Weights of a small GPT-style language model, trained from scratch on English Wikipedia.
Size: 12 heads of 64, vocabulary 32768.
MLP neurons of a small language model. Each row is named by its layer, matrix (up: input weights) and neuron, and shows model dimensions 304-399. Each number is 128 + 32 x the weight over its row's rms, rounded and kept within 0 to 255. Numbers have three digits each.
Before each neuron's rows, "fires on" lists the tokens most often at its 100 highest values on Wikipedia text that the model never trained on.

fires on: " ", " to", " not", " can"
L4.up1171:120092084149115127125148096122137067090144131104110093121153060110102146075159111125093112108136125160128159122111141093149141144096083140151104143153119125132167116148092155157097122150147168134121114126135131070097124144165166134135136105065160186159135129091120165132111166100116146068

fires on: ")", "\"", " –", "\n", "6)", ","
L4.up2235:132122097127139094160185157094156138135141124181121140095130118124096149099200061164092147090137104071093085139109134167093113126127135154155093112158104141120139069089132146111120124156168116151131090159082132098057073089119133165102108125133099126148161129144123126131179170113150104170

fires on: " |", " —;", " for", " by", " among", " over"
L4.up2580:112118142107092127136071099098119170164159147142120162131160058139113147118148100177158089126210140102145175113136185148107161094111096119128098196120117065144117160131141178161164102131084132170118089131122123118160104164202123130161122164093084136178122088121154152148108132159132077101

fires on: "(", ")", " |", "1."
L4.up1096:209130115156153106180144179083132070168173145217118141152126132066133135144087113174075148157179119083126100131151125181026112128106167079152086136183117115128133091086151109122123095105133141093098091119094184070147119062155130126112112124117092142134182086177116107138189091134067110097

fires on: " |", " ISBN", " Photo"
L4.up1191:133133137098124047135142126152150151145134125137079126163116126128084105166115148147107105136071123138147136115120080135116126130154050097116118120097138096133098061082128083182075111119159063116125172131133159146154095102126105097138117093151144066122138101160093139203012149170142131070

fires on: " that", "ing", "\"", " by", " By"
L4.up2536:113136122177157101169101111104085159036118109160124115096100094151140059075102181165102181122142108171124122108083153188144144255103096203151121123125088152116194128119164154137118161142131097189143136122168160115080112111123135078141084120128092066135089147095171137100142150172127154105

fires on: " /", " Succeeded", " Preceded", "-", " Secretary"
L4.up809:089126068145117118152096130155104148151128137130092152161090084119128088138113135173100116105103084165081124126137108126150155217146085130181118080190118123120157132109056131191170069189142095118107152111111118165107160103172128132163150126172079136090090120116107152114161204139115068165

fires on: " |", "O", "N", ":"
L4.up2444:111116116115129058116111123104096162151167185196101167120117091135071149150134095077168098124174130119145149133148107157106149118101110098158152079171146107077115103144128168130160121125151095165123118133093148135117140072183134105103126079153138165196193088079101157137152159117085119157

fires on: " |", " and", " to"
L4.up396:129118124156114093107110164127128132087104124139143131153078099106119006133129120136131151126157051137154161117102152143127121115153129107117133147114099117127128155139203164150135156092104139126157101133158124056123123073179140123123128123102112144130128084107114184115175097159107112121

fires on: "u", " so", "ra", " it", "у", "A"
L4.up564:196126138146144101145149136103131123092182093154139153117108116068155098146150160132089153147154150136109164155075147156146150180095101097093160167141131095128226146164081116106122141220104128192179171141137119101116094099103117087137111118081121139097090022153098184119099118154152194210

fires on: "\"", ")", " (AP"
L4.up2357:108101080157103151147136107107110163102083123129106151119075022169086116100106150113115146125120123171129139108104102147148136193129112212106126143079100110044187162174202079116128136112163143153187115117104131142094119065111128076162139145160097061177083170096150159124109092084158143150

fires on: " |", " has", " have", " 1", "ny"
L4.up1887:167137136158133132138097162062148066155126164188121170151102146042126097076137100101170154141228079178153165122151211078087111109098114062192095145099088080111130149128139164191106115134146142144120134092140162111142071095159153065135158148111121126154188075125093193173112167134171189119

fires on: " |", " –"
L4.up1141:102131118133124165122075163162161172204154094158128165113086052119092145124111094157148116132136119115145164096120121135121110135111133197104149207150125117121165114173203127144079158116194120131138080099105106110091144080158146123170156115138147137146178088066149198110145138112196161123

fires on: " |", " AUS", " Nashville"
L4.up1198:107144097114096151160082201122147068169148184151133131116137149059149117172149111137096102171207106166115128128188161136092151179143117105102136107098090088124158139141097113152097090101074150085160170061144127147193125084211146136105145136182148126152139089149120149099092167143129123123

fires on: " |", " he"
L4.up2396:101131128144142166150132203116106137088150149121128159139049061114144086116141104118112081132161054163131137095134128151125140152115151148146107148103091133100168153078158130209107049118148129122161145139129158091105162106160136114173131156113130134123201148070164226108140207123157202105

fires on: " |", "\n", "|"
L4.up661:217124130129077147173095167137164108174099151138137149139067110117108137147124123147162181115129135140120191095121125181122142094147088081124169157100105080118072141140137023164055097097127157124154155116169121115140107143163143179158128125094178113130170112126094145143137121147087123103

fires on: " |", " of"
L4.up1699:172099091142173151175129178085148105075118140154128112162156101108076073130132163117145108174115094154094155164151140163128147143080154118055132132153160094141184092170098108103149118125144114156114124096200113048102110130091126195114059104113181115124159131124116110120158133102093105066

fires on: "\n", "|", " "
L4.up1816:123141063057132118113186173054148099129077132193135205153134132126118107149151143117117099073132117140068116105161149158075143104133081158157147083159154131152166087131114164135135121179145158201153155060186117079121110154137160117147165145128132120166145084113094123163147108073123087106

fires on: " |", ",", " by", " if"
L4.up1580:166123123116156199178118181117139183125123205114102109141093090119047172177122087149104123093148113099107152118066109174113127124149151082127139139128097103135075095127134116184105082075115127152172181106103166116168117149135179138165132157080091157125110173090131152134133112135092085074

fires on: " |", " Bronze", " Total"
L4.up2890:131141121121184085231058176134143120181123182146072164154131161139150095120093129131103139122090170102118149111106108188075136110154143129136140071094152147101131098126128060114113126195120079139182178132164152167148136103109148100129154137142132088111089142159158109140115105186151135144

fires on: " |", "00", "–9", "$"
L4.up243:144134087093122095149152185149184139136151158093108146168144146148146108204140114213140124120129109084108150114158165116094138127179135089127093094092129128132121116103126127115074128165097129108120151090161139100133120111146121166155132133174159109124183082229124109156135121125135101113